Weights of a small transformer language model: width 704.
MLP neurons of a small language model. Each row is named by its layer, matrix (gate and up: input weights; down: output weights) and neuron, and shows model dimensions 224-415. Each number is 500 + 50 x the weight over its row's rms, rounded and kept within 0 to 999. Numbers have three digits each. A neuron's up and down rows have the sign that makes its largest values positive.
Before each neuron's rows, "fires before" lists the tokens most often just after its 100 highest values on Wikipedia text that the model never trained on; "fires after" lists the tokens most often just before its 100 highest values on Wikipedia text that the model never trained on.

fires before: "0", "2"
fires after: " ", "-"
L9.gate1855:568507507490524493537446524504528462558441505588494515549416567564460501453453420514431541484550479524432612520483486444513646496531347525546428499562489569481529526521456485404529573537498533487493643523515488532476568436467478526414494547495495504565464500522381492555456546436508521636460460514539518501529461539498532442503444435412575551560456581529577570419376570500481469525578522585562528454505420512486486454512408454436537561486493408493528493516514512457519449495481591499526498471517483545469438503574529523557525510453519482580511494471450460550525482601468539444
L9.up1855:490468429588495426452512495485527505496486484573482573512560500509365542515456466473480499492465572559434478485530406435425567448500487498560608445531625409512486487428472509483516430620519466532468491539482424580460489583525475544477483442464455457545498503527476482452526503480477476520553438487484549528496506456453547445559478475408651435508421549524567457447490468413491535478572647443513491428497549489502504530602430542518544521516494519575524554527471545524499501465403558540448517448580468516409538556551513540450553482597449466551529635536541529471509506379526488506
L9.down1855:589417526534556448536553511387472543522557458468365553476468382550447463531404476511500492507469461465509479439477465513479550530418516510480513523393569567484560464552495552548531457582559464495515545498544466537456575539562524437491521546471490432545523464479585512481492500491555482777510572483569445529496486422463489434516505487519480483507439432545450477535460459520426497547483551473527451480410524444488508503551420557496471528575474502585518504464525563578532492562570410561527479543551553517534497418459400506560484481565396438516485422486564594567572556465494442431

fires before: " |", "1"
fires after: " |"
L9.gate2315:506539534530567487493412462584444511564452406533538510493569462501441480543521510529496522579499455501537505543554487460508540448543482510398518448457550592467514447502509503431497462418519492519457477537471606496520511419482552543454486509563484493537458449550578524429499488432472441548391555588467415446491453526555494521430528517519595552488464541367495525559510485468507538528535452627500469579400526464501473475499538571447530510528546478562587596447488527450469450503422531452547639495527493456438508542484509466509568451442486481504448464516491457452474599561526466472
L9.up2315:527502485543478580565531453380439487549480497518522510577514535480444455502419465547490518479513549552508483566480536466486590451411503543485578567523440547547482401476518554511419473611566431429484396531388516522470381404533556554506472498532464442438479456509586474443526454504512497567409516551452461455462419455484482484569500584492492509493464438484593563505560510508486583472452557474475486394512538439526541472477472489468501518574503455559545508536499530502521457398486477362457469548531498495520456442500509521571554563529539500523435449579518499537479575478482618432
L9.down2315:576569486470570475528546519478489517526569574538497410486427485567514460511539485500489478453499517458547539556561528450585557492415405572409484479490531557471583477504470557549438476566513525544535495508478494534517402462497531590502508535431508496464538519515530456587514549364492498620613543412523468469450507459405570516402538561446528443438500487515470530556398437505487600524513479441476509565507489519497464486530504544505533500543436463516549524490455520506480468436483547531404553506535514467508531588476523612527435400465536507500604468460561475524490463557550484469

fires before: " |", ";"
fires after: " ", "2", "1", "0", ".", " |"
L11.gate23:532498502546501494497501475580427542495575477468548473507505485497448490553434467505471471599433609419501435524560497505498595544554440527504589499606539459517450478583514459497498539546497445431407583492504585532496472459465468493425536423513542531470534521523501525500521619472492486527517456596545528571490492550568541461408569431558508508563479589430512518549591451470470486572593603478557398525423542581481445546427581406545509468588456438517526436515476503470465522500475433510430544507553451511393517552562463597532544561500555513420378392547498601510463530460569541389
L11.up23:582460472473556487573429537532500503448557513481530599540384517462540519630549495507526379417453479450507492515559516514508495458501396662406509553531437529513498503577522494487427535537555489527506484449527553484591492562424513432433500544606556500499433563459616473474442519546426529427552464500493499571549591446536548520539570547528526501538488491508461544557482521562584426500500437459460596522460530513465526507493455498423482469463543443435513497495487539429522532491490514503405529453528484470507432537623527490557487530514537494515571570428491450503472608543450515531
L11.down23:535555572465499510521516474524532606543531491464565498465461510488487429496502419497471571587346481520474429538487484462485573479444468491506481527478440544394609606541491519425445512541483382537508578512471500427538445439504447492460479523477443487587491397647555394454528496480523477595480512478456473479562496575421485483455484498513522486432526438411459599509572470531479452533485484494469585455399531422545496532594539503517560524518602569492512524588544483561460456485577521467495493574494574501461531423517482487626667497457532460504487513455580460458476470469509451516

fires before: "0", "5", "1", "3", "4", "2"
fires after: "3", "4", "0", "2", "1", "8"
L9.gate1169:574533485617507514520537481545469546500440436552518498481457481464567512441566480544416519488586462487510451514546470483529556450525449520531551503513470430553539492465461497461496511481558541585565411444476458534573520454491463446578442521536402578461519394479502463507517483423489470545527519610495433558483396441529455466501507456492426532571591488514554536520494509521459447423427536461456455506514321404442467476433481492529581564434499493646501556472530495510484496438567453551577575580560439407476461509596478501483549478499410507430485581598541566550476462526533482507
L9.up1169:455519536523494456484464532505523642530445467515502584433563442540565484529507480573509500527428468511449484452588545461492520480593441488479452479536519454566521524536440526587539484520447492510475430464485507434576506503555530507592587510559543477566552484520472480602526444397533473504546470546507515550502543468478467420480478463535497528480555467499458529474420450597497531573506447477531457533416405454411488561510502500439649493427500557547557455491398545481517576510598513491445424581495464491438502450514400578503442397496541465475560373517411483476523470486477427517
L9.down1169:474579458458432427450551499440560539446440510499531541488489556495599436396554413494477502543530465646506551503479492440567528486433518486596505485527494456517541564500519436528562450478502480554490533479489440529485490517442484517460553429489442451445580552587394537396539538389524400574559490491491481527444518484492492535478481424538472522575513529593430513495437433498527394545519477489504466489473442419493494591493527518412554497471502344622517534459484465529522579457502507474586516571450467509491504564495569445495462454506525590512525483596499519545517531435461447559

fires before: "1", "2", "3", "5", "6", "4"
fires after: ";", " |"
L11.gate1644:547519560566493401496522558530475424600505544495475503466486566529527512480590516590519610454517548425463497544499507571518529475553448503509513470488505443399548414474473549587521514492538481506446557580476509517469440517455494482566464530608454524514477393455433501448486473470476496442603559508542442495488467421583499570438495588497509551458444552465405499449521571566502555432362485492569462409511535426487493552512500457531433480562560322466579490485523547491420536533453498543490526565485529433487465505545574478548513471512486438506527549469519616452466525449507558454
L11.up1644:574542510515618488509487478442526409479528556527441499520483557637514494405587574528535502416534571561439537386451514480435502549511464569458491431490452439528546466505501570492449534488419513444514577490499521589534395547483520506497490494469482514522592420479522516496496533511490517549551557546559530542424494393523523470527440555459482453452521606436563579524481526394630547478431441536451488477489463456483492518460488582434474584554560407502576535457472560519548548520572541476481480520447533495463469498512546499522539524454518389519448493489519538500489536492444461526
L11.down1644:523459509483511438528519626536476408508502563577524526542507572538552545537514521486533451482474479412495405495482477477505552519471424460422491447534535534478575578457515540570567505524461488495513521565510447457521495507494575529535513499586401455461536505584559491581486461579514419693410606466507550532510465477512433391497584484480503510512567536467440444543529611461588461475408394517571506453518415498460492475404544545517486446570482512712513416510503457448477480542446514603512466503532423494508485518529462459418352434419524505560472501495512539491492499540537468455

fires before: "\n"
fires after: " "
L11.gate1622:494481530467476508539531465499534487504464501503464449459512570455596449511410486400543502487509419430434579513622426520550430476457487489522425438442466440538464551473575590457505500412496489485562565505450489495517452487529478528527465522569417511457485505488545479435517553492488418704554484527483483555525548551521453419491420486541543422509511390440472690496453599494584443542551578457506459439500493578514367540502550519440459526527416489575455477463460558479549512387464478489601488503551469505509442489400546520624493490486550535509563454517480480553464482484571571452
L11.up1622:538593646560470405549534522426498558484447592452405439457555479512554539490472495533455440468486491554483547439406576474434536477520454483416469569514453502616370491507505515495497457468418474562452401497559499532373488616443563506534468520511520487464423530485467560498538551487521502615417506487487539539550556556473446501441439489446510492547549512549469377496592475473512454452504466478495545420498471503528547503466399549517534423500562485590542408489527598481578459439592489483536463426437424593423534447428497489456521395450464516405506475433495461397489537364503450461
L11.down1622:515551500453524484538428579508432479452543516418449480439468516587474505513429497590350493458509434506448401478559523560497505476522522526504497462569457520570481570459521478513487460537480494462529434531532575524504475488397530424566500464554507522416434497558505557572534536540577385812504555491492538528466494464547493552486420517478568608526503490444459532398482460507482418526524597482449566507486519428531494510442466399410633482557502460595551464482476474616514563558544465441554454505504491460397496544488557486455551485568512446436470552513508502428506500503383333484

fires before: "\n", " of", " |"
fires after: " ", " is", " was", ".", " —", " Free"
L11.gate1308:588599464506497511511401476484467460480555504430542531453555467484580526457442511505503495444471469477468485533514493511506523436467502520424525473430520534551543481528483526520500471465438476489422544577444422431501586439513491398488464606552569516517460483520489524458542559519436548586520419493543470538451535525486534444394540489498470619567426536557479535488477545530461545549433462504494560505468422484446561552561475465463633408503553486541433511427422383535511508481606488504462424400558509570473495504474488500599501442498437496451459551447594407559501506521484443523
L11.up1308:501589519568479524566525482496514454478484556512493448549433424553559471446382485395466538488439497550491511512470522550440484434492549468541518489474589548500426498535538567601456529541449481468446455430520592494497556425414532466551545435577521512478398531546452531432491440484515550486425517463492499528534581566580489507431555432498498547563468532485497470566500400530510498594481537563543549518509497537488492506505509614623487423413459572455493496581455363591552509472498501481518471469606495433517442482484467508550502481571466436448512388488528457429486511456558485422
L11.down1308:463459466448477414519576506463392511519497552517468453564584475496538485464453488474537491409391435528532466486521578606491513447483553464492536455472555535464612611488511467533480561609431519381545464475507509550460465484593505485568443494588487532477395537509447553453574490463486528664441596540528532520470384471437483531392517499514569568492552430489497512562511425516546520464540566456490518481585440513513549525489515556493445501523450532508474497600441448588443468544490520580556412510585500525438524480535501539548438461511523461524545506561516539474569521462556517538

fires before: " |", ";", " W", " north", "–"
fires after: " ", " to", " Pld", " as"
L11.gate2131:444594447600490575523503488450602522491481457479502527518503526444427511415515550501527473556568435517507430466536543516630565457558540475500544448495451501549458484515511445567440428494486526434443562464467599456578483432515550482482516491596576527609510543477473492483456482581518374502591471624513469468543530523427582517494496455515437469509626481527463561412507552515605573441573556497414510484517473442477508501493496522554479485493492454533460489563582509441532504563436471513505552507571457503436509483555405439386431508444485449449524494504474439461522481474597526502
L11.up2131:463512581496487488511510530559503540494480413458504412474454517462495476642543559561625513579542488548440438514482541534521549609495498475565525521457437508543517482488496514563521443380515489447419475550507520423541526461518487476509481466565450562486446496447499535428490458526511398516510521495494485554447477494602483503465539533532450549532555560484505527454589487482458582458574550427497514497459496532508557502468392442525450505478480540494533470424492569483554507496435516582584458500457506493516604505548526555501522493514380503502658480517391399524513568539451491520
L11.down2131:432566559454515516474514591537578512547530529482483461432579466466513491521457522455513522514432494513474515490489453580561557513446552530544471499499450452602457489604541463422531499494502467422444400480515459485585432492478426524493472464532546456445511483492510511542534546539428476413429525443539549507523471399436563530538384575497459478547503549504441450621471552486444479602541488546498466597511511525552442487497551423615532548488564546519583463467503471567597593496518550424526511547425560447522586562470575486496548458472505573624493521506505461583478471403542481553

fires before: "0", "9"
fires after: " ", "\n"
L11.gate658:505515581458651444542512473497518356458420438572434558456483505533462528465522420438561475573440502530568490463522440455533430520549460585523471446501475594432547534516456467495476404552448512535612491531514529454483528464545450542527531532528547542567487524561435517590492483551451536449470521513532569519495447523514448488456428568409504485539511487535380506408498514536545420430478461595485473592448598580493468495558479460480546478505451412487342399523485483483489485510534493499517455523418504575507513497504525448484512530480518421594483491572498484481522514466508474459
L11.up658:485476529608536500491525490454526526470486422485468463564514485474472588447494438541456488495513519462402503443434439571508497551564460470423421461497553497420515505488550567566353458518527486536559516602472527508554479505520574499464473509581555463489448588499478590484492627516466457547526524496583495492478538534513414476482498468458481499504526531509555478408527489512475477381496542642537464513489541565486521475519438521504492515419511528441554423552479527567420430517536444427613469482534513514501487473477566431518555566443528498523495523540631363524564549503518455492
L11.down658:546536483524431508570519499423481573553532451533514501478504471468433540558497457458554559507534556499525528555519540540510502511545427584528380460444480517578565483483509507527471494521385530436504541485502561570537374566510478591504471500641543429485503487543546484530577547553543506455470609548514437466464461523493449578520469546497528517582553490471484542435399466437546497545573538556420506498545469466534544449455477543513544515455552584495491589528478533532499492559529486447529562501452480527461503506488503444533545496480525439419536517584532346534444597453495435467

fires before: "1", "0", "2", "3", "5"
fires after: " ", " on", " On", " |", ":"
L11.gate647:481543465462549459429487501499478509475514573569443575516579561561483417425505555568531523496509520418510509511557470546562592551458492489511473569542534535460467533470472524511427517518446568500475554587464576473493504470519423557534473542515502502512538461508479488434587441448509528528580478434532520442394438516560479579630570554468514471517555458490486458546437419387502534408493447524508545505516544487558542498497521528547559593487479544551462448422484492480461426523470489568510476625512546507520494470434454394512496468564445548491480545499541412474403479550438506478
L11.up647:485564491354492607453546416499513522519548508554418562350484516607518521495512391506498431590476436421497458487556547487514603531433497459550505488457531465517509532517465528527509589452430517458474435519438509478501498541466526551539549475446557520496582537521508603490624517486517587568545497464504439498375587446487578562500533496513485533595520497532491535544498414447521553504597513492497562523387515493548509532566471492367467581492528591497444497422482402513418514586376559557426475529509486377521470512520421410567414551615494504544543555530504498549505460589443502594
L11.down647:504549533447409455527538419540507554496531467619443528492492559495470565502538517534509427502500414497447494409553480506445497501505525506510501441525479476519519500398402409434549500498460528498523427525493526459458462510593577482493362495496464496524558493483532534480457574526523448331478502551424588532516483546535564445477493552503429547513433541474494539514527438461464457545477540396444535473497538516434492500514479474387519517500461521415453545404521549440503616456443532530369507572453485558518548450474452482457489552556506570507475433493567438528419535528440461521

fires before: "9", "0", "1", "7"
fires after: "2", "1", " ", " ("
L9.gate275:454450481555494448449486478458469490488460562513494442535497519577504487560459440511554543427586569514580479480459482523502464607546608563421586504436514490471453412498516574526473448546528465596578423519532525476453497572559496487531497500531592455533507441424408553553490462558481428434514442536513512560495427389410493443576527444513530484558510470527529501498492484416515514495404490423608588444537473541614538448606521454455532521564430505488557576547445521423500515544413497515551525427536505548487449493546511511502519529513536414558573470546518440551467557492381516565
L9.up275:442591471451558531583531463495491572548589492542503421544483462470417433494515437461506521510533517507504585428503530495435520498502615448498433544539554537540429470521493595435522587549589463436469413502545475535496520517499478514540541513482475504451515479494559426442510483498524494576512468488467538537482509518520565425491570504526489534526499482527622422517500496440501455522475389486438429517564492547465538507466544583430536607424408507524501439560461575475528503447509501526491477452547463428438558449499524522514511383515455579572524526476552521423499494480393533556
L9.down275:525552496442477416497505499504491512568452456486416430559585551543411524488452488589502471463540480482458491446513511546410512480545552494501490487457514468527484535469588457519534518546457507485425451499553496457476465501383466522592359530466523499474532505440513480468470548511534581592494558382505495451447512479474547502526555489499549521571521464611504521461501459516443552523450504470523532391570496484533444505559454390575426499436546499729456496409474521475461463418508404543576572424476552434567543432499411526518497350490504502565483506559434429514479450555585570591

fires before: "0", "2", "1", "9"
fires after: " ", "–", "-", " ("
L9.gate1778:472526537526453465532435555547516454547562486561451524534505624520472386534453386566575526508464616543462512533368503480523478534572426512503529548561570528362451561470390523503521463579542451443471468546434529588511576470448556520436502487454392502430499483526483544539456561515507478566523466561598532486491431535435457523501493559527550415549497548430545458473340449490515538514561511583479546440501605498447553576545591512522488488575499567508516428529509492496470507468502495534444497455541532488528552537540470516496475538546458492527455382450479501541435463459460498573
L9.up1778:520459500451492439603501438475466466510574460479487433461377503458464567509467498450416542472458436567516513457468449406487471499563492576500496498479533514346510505615446490546535485488520459487523547565470530555514508476474495600524493501502442543421462506506466365533431453512416565458420531488528537480543501498470503469551492479470467434552474434467602587534418417456482542468516509516430557404509537459430389503566499527496512484477455440527477497558479569500541459472403457485495467447495453538535511584516513637528498465489505485468505544452544426568464442514530471470
L9.down1778:563518471493492512529565536531581491499534552482490437524433482487497483503504454468592542507546514495529576486456544555519598439473443538448503494560545549383484497498548612471512455507565543569503479501496437510553453459492447558507453437503502521498404462465646515512463555477456538796444534447494602517526515591458521472547430529524473468533480527485487507467480498521522521456568425452409489427476441492524510541439548554606530497414466454748525482435530563471453531436421357411460497379509516514526527510586490402530467401515553516531449511544473505516490470549465520597

fires before: "\n", " "
fires after: " "
L11.gate1600:536524409556390537470426495460468493520542545502523530544500560519521506473445476583552537442463523512450475446444473568413575528502503527508510581506438477470542444437592499518474434600465387465510560461457516520510562440466416505503471480491406444477476442454541536541528536442517481678569472564556458501406558474661460522532516508573498472548545489540510450493455525544529470557573523533477542412502461492416480572479420554537520511515416530476548542459487428370410477533596527506581493529499445473608518474460461467464473440502407456490487513466447463589535573486489522513
L11.up1600:553506430462374519460454519520586420502502441483472528552497555499466559454470484500522563457456505456491512502501414443576489463448480475456533443452485522501508583457553569465425503545508466521509507509462458526544425579510410540536460551558507435429499506507461484541604493401480452438600565575510524417416575509516447600467571457565487472506507476535488479443488463472484545466434531489407511410535468467490474522531507552455552470593432584553565448464445413497483463461544550406542446403608375568553417461475440512498455373450485426574566499455455397461489495497438515485
L11.down1600:508461475545501482561564500551520480523494475540463525462490489546539511357382496505523537421405482440595568536504487443450558424477569485480504527480479553553432572451527476594510434428568453533473550437527451489459450491489493516563464552486505481436522536563442487490438484507478440996571490496530476484503479509533444535418567473462561516494524549491551544479520526488521451496461530571517494404456239556475546509536513487527528550520478449624397458489535427544476500503486544454549441402548447554495464574480485521446480491537473457441477406560457498396538543425418525459

fires before: "0"
fires after: " ", " ("
L11.gate614:464385466564626576542521537485493518539531465455440533528484388501533521466466506552439518531599563570479459422435520514493525438561408429441503555527517503460497505497486504435402496622511473419374499542534560369448525477464465563418430490530474537510508496511453521504374381535505570516508482454417452490432494428498595436522531447502432525623579464458506512512402585448455519492493537485420559524510467517442633551469510400488590481449559542547449418514481471493507491510505462436604464496507551441424585521476434496532500543434569540474538452516473568513501535563593620447
L11.up614:506469478463531492622532514470577454464635521412450573474475474483527525522551408545476485522500543514467539510585457488516559420575491481446454448546490488476587418644421469408399312509522485513417512498503505510461457473436487439516509499581483504587408461464454530583453483411552429552457426513579472424492545470445547485440513479495474494544537493541519437501447479464476549462431560599433455436473570560413565488460479429511513529508473496623557384545486461568453463419479480526499489556505485521505548627546460574546450516479525589526480579500601500444477545441537552490
L11.down614:444533494480512529516487506546504439517563558435501515476501433513510440388506488527469537608615585507451496534508551488405553472481384413518567518461479490488475468572468567442493431556478450493505481510566482474555500559462433430461573475532475555463561496371436383557575538607479546613631446510525444506506504543499414517468618485472527601519486518549567531463468399560484445510503506427447487436528501444415528508432441313541568509475512566638548509522366500454474476466511511462597544497518531462563505411523529571510517489400566460489493524524513588474515501499513529469

fires before: "1", "0", "2", " -", "3", "-"
fires after: " ", " |", " USA", "0", "2"
L11.gate1942:543494478508496462506536481506411541582472532509498498457491431509519446539552492549466443446496499558421394543543516610454564562581504456517441458545562426538521464522482575540571450517464554408473525529537627468506546528460520525490472564482562557619521478532503413444468510467523533559640435514525454535471524475524467437414526456438525550484534455454381535500490555464472537551560456535490531474486556485548510509447462543486496558482479415497442534451449574484457503444622485511594527549548610588545386456540579517586527573517434517590513529466483528566502448524542567393
L11.up1942:543489519534517425478483537506548494477546433548571584533497542493497592461503444459493541427499507400497532558480490549516557520512506642444625498547523547484401465579478502486473521519478520502525460534420560524525541520488530446461441439445471513431613595511461502524502532448603504519517466497511483518511481474508539551482477416487501457478433499466545451567524529637557432533474560575440482528503461463495574492522468496490529452537425482578535516668547551487428489453489430508452467505494434495496520458411481430422435494578533496501549392459571598495494518555571523483
L11.down1942:554529408530525425479454510539474472543447503531489505601539486495561517564515482579518534439498493505501412509506470542511467551436517520465472529536489494502553501509436534541503443487472520506570568578540587541608541497517506528577442542449532506566536491565503483542429467465561452403597494516561566494567471495496489483482567509523429355494528460487556516523529492520480465550399550440452533528546551443512591492501444453571517466568467545409571518434547537472492471545512461632441478544596482486534542428457531516563512549490394448490502459445508445496532571480491419508

fires before: "|", "\n"
fires after: " |"
L11.gate180:501394527560472515503590530434520528545508465499472538477486561526500454574555526506594466564428463451421470521523445473511522574470442433534537493480476498427500548493437546452490455505492492426459599521498460508517539532506507509475514543542432472509532421397488430602483508483463482517479475487520422545514548525574578530448549471544526469538517542603427528586533456537521460548443529513582499472548569414431437404437480504510535486551456544592539478530564522456503456467450486586465546440518565491507454505534436499470417529483498514458509524499511511402553395473442537411
L11.up180:518515523561498559480610546486621477419530507478433475472480452489494465504485469437470483570407577582539594472504444538612571441506463554510560607518539484524522487543463468518508530547391464503490483481502491561430526505554505467543470585508427461519495479431464519512559448451461497536570537524574484545476577476599495410452492476487540465498517562445485527573499473570580534483478481557616534489619529496493496523577508440509562521498437523536504476452496500532474508464449545543498483523569527472513505431450442531449473478408500365382595537514542556432462499451496553419
L11.down180:479489523469581499537493523410460598498563446441524488475486492519478532514563481492451515498566504523469544499432440480460476499550508477466524520489495392476534503469474398502481524447503475417607524531531474476571492471568459500507598413534522519467591502461492495510446515450527430785463511498491457468483469471575548491510556442478554424506461472446481483526494544492476497480558445483484418424456675402460488491583566505402507554590546418593492476565511506560581459527385498493537535525450489442547518498487503567558436556505467506529488523438383541456388551506428429577

fires before: "3", "8", "7", "4", "2", "9"
fires after: "–", "1", "0", " ", "9"
L9.gate517:558465436615571444423514443534420501530440478465592456414473470444557512411484450504538543459572554458423513495452563485556587493465455512510586403581520460516542511502469493537584471511481503437496422420481565493494623457427546539520532588515559363541488439460463528435578573511570491497397471445618413564491449464475455534434524453542491465504545501566464473495558603465476537482432511471458495608525421517527510478575457435407614516530577565433489490436443544477500516399461521564512506442469576456488573440510432558492485471389505477548482483479612412534502586423563434428
L9.up517:496488467545494486462494561432431537555507406523476495470471463456468535576554477512532531587541519438440474529446400431510517522491481438477499465588446529503558554537468580501453511573505429552432497537472467516515478429545569460495440488528552427496493434458549467463505503564458426508487501478538504459450475491423621515528531420472526528531464457532423379459501466455545531458413512461505532472563411492455404538535551529453458459581489476534511485502483479501585553522356471441480481489543540467523519519557410472592472514437532587503570458459529477402542392482483509472
L9.down517:419566617482512383508477609450505438541487520456507580450426550382515527506553508437469541431441531579532524447589413434490544567459531492565542548491461441449526526524585563571392522546581439461446510466498546521530549443564445590561521495506487539542491564447414506439510596490388442511504485518528481464530546476528569491537581488499550514501470446371449463430437444475514528519486515621468427593519490449554409540563576494464569471485475514477448538486482531542445555561479487529535491538470516490459564440662516549507484481458451586544432541545545505521530449468381533533

fires before: "1", "2", " |", "5", "3"
fires after: " the", " |", ":", " in", "),"
L9.gate2362:565374560489533454531488453492557496504457568546598488556549510521474441523534473449532452481579489559523430597549530503410473542416495521504597482530592452571575564549593491410444531488573488558503434508552534536426488596466497547516431500509535581517540551450459467482558461445465477549526516498534619492479541435453513410462474488558475591425526453422489515481443451583540528503527530485475492465472535568424428558558427482451560420558527426522550551519547515549530482500551474468493483433468472454498443418487384517525522524557529377491503512670489445515492507578548505568
L9.up2362:499480431446482479518516435366512433520440550583456465577501462554441444536538583554481494413494509548491539474495533497508550452445437477513474477495443503552438452407425510448493426439609567569416495520561486493466491524504497430521527440509549544675584516563528443463437534503526467448481468511496510509461580452531472510502435533491486514586430532401412521511497478474518499486431442454556517580489585456523501501475447448470440495485487506438462488543488519547484478541456524458520503489519461476456464536531463507551528494479475475606386455543494578508493484525438583440
L9.down2362:459514560514596486453467543550580494436496578544575540529479530481441539465455486446463499565478551480450533505536551446548527456350609539448528475472527580419539399533551528506563418467457543480517550498439515598478445526510483539410585462531607547540494559460546468420457512483490397583436486513523487475444534510565482497416503502475442503532360501465532522522454452499469422487410505553532363519544450518583477483498438456541497476432555518597604492487499503521537463474528506482411493565567553590519537431504527525474477512344464428486480456384450435464461467537527500459

fires before: "3", "2", "6", "5", "0", "4"
fires after: " ", " |", "3", " was", "1", "-"
L9.gate2001:543481515582495528402477533496579502453451509525532578563544429457487534593495485593487543472540527484485548451497432483532456570502513412528494493570454477482562558430395491446521451462550491504501462494556544570587470500587503436506476527518535468503547495525525480513566495448509530540576517522569508544487506510470522513523453557535511573567449535495464462586554452520523428542400453517469435519512472590531419523461476564486460524534462521454445545532434471517549514498514376495516519438451488495531549483560460451503456544554529464518515505470544554538460483485513474456
L9.up2001:499490487578463503510368508513492469482504503496513496515521509469474577435585415471438470516369540479429529519484469499472442490401497513550448483413570508486636600407476458534439479516435577440436510540487409451495523526501470565543589477533463442546444495456468587505553513480508432601487518481491501476552489477510548522465520455433511522508526471451512462512512547459498558508460489550403473474499439506583583470627452513467562384467467560565449506451471555503524478520444458505537573563483487501573459545532401537455482453553459445510460557484370462452507605479479501499
L9.down2001:464472594563483485488422457583500494465531532432516496534496476529575547544453569527386426557392488525436501411460483402534376551554469561462489540453520457504480525524486539443441507463459442529537470535522431598512534378459444552533534489531515472545524443462447517432412483475541518642528505472518478532502422494373493463545472500517498591491497463457391473515491470517465412502526526553512545497488423597484485510543547502463578446487428461575482410615574518545519478513471508479503544474489513452495449551505447492528479410492538540425583425451429489522423457410470402479

fires before: "0", "1", "2", "3", " |"
fires after: " |", ";"
L9.gate1168:598522466574370568542483517432515476499573578515477539450448453545487497467451495458466437505507527548585460561482489482421510468556516505536452523612500502495373570535405485533495533426426597386442515493405503562441450499462462499550513479516436492518430470531530585580409565494514479592517481487526413567423503438618440559525505527512517362573484497600585566540493461524554472445496502593521389506433458540431470527606484509487519453431497480515536517527457518406451647533466476539429469496477464504496539483517515521521568541449562443576443492498507603515444546521501609521
L9.up1168:555462505449582553465503481572498463509524406515480446487500523526510501485476487421527545510548551555517577517397455487498521448452453461497527553440497504570527451475444467539565477495519583444459623561445464539444572444464454503562489541434524460428476408521521546498562536460492440528452510517530364431504524552508540497482512436471558376515507462453554385551511422502470490489468501456494486439513370482456563449443504507492472570522497520574469424521524476446540484493504508554504456465492589435562517438395531395496490462560531511568483444463485471494517512490478489483
L9.down1168:478508521486555389557385452419505505472514482563488589506590578483472492525528530442462474520476470490436462535489540487487600518448547518554502473489508474527477567483437527565595484480486498525477416464482461465515499417500592486447584565508481467508556543451453552495557537553567555669490466587497597511482553559508518477569472444533612562542520548512511509462492366589564509562517509521475512532491571479531551501444465418449588414384509503624506569450503409490463511476495474583503556403529513463472528535517546446493539415520482593458589474434513521498507590526465434532

fires before: "0", "3", "4", "9", "7", "2"
fires after: ",", "0", "2", "1", "7"
L11.gate1454:532482533489526454473547534507508490491487442461483394478494452488484488516513504529484441392495515451509481535473646530485578498568528535546454465501565514532415482421482549466544569489470454486505522541511427622470526548524556525605503394545440449626522547497500414458554483496526471496520436516494343486494509327526478482476543458485553516543541438521457476647487624452453486555553545491510527478501533444579436505517577454494404592517497507563498516487518538565411522475393387525533558499494534504474498421482511530497402593545519524597493482548466440459513467459466456526
L11.up1454:506510540588468507455483543488547446437572464522554522379544520484542498468514481491550407527506643491518549459571500469434559552504480390549458583536416480559563447539441378435530461381409449554516554546425515534454431461522543466527463530534516499467550458461613523434443532466511513504519523464590454498464459570583499534481563477487409525520489483494422499585488553540461500525496521475553546515516528529468514526538423497571440595463454507514449533514513535451542436419501473487523461467462398594590463454523610455550549526533559416479488617480474431486439585474492431514
L11.down1454:512443511555522490527490572472497587489435542506588512465531550533544555473509439525515620523490525492521544425503502459550498518448437492471513520515504514525483444438492521530575491494429478573478544556416496437462481484545536534503453493501504465528506433476580590515453481342608526541528536466484426487509561504595496540446511491430483516554461448392476430430463430392486501519540500538564498574578467566452571460461487438467525514570470511684519492475505524458382471544480523400579495471498477557505374546491458528451499474457572432481533459435421476529493447554466427480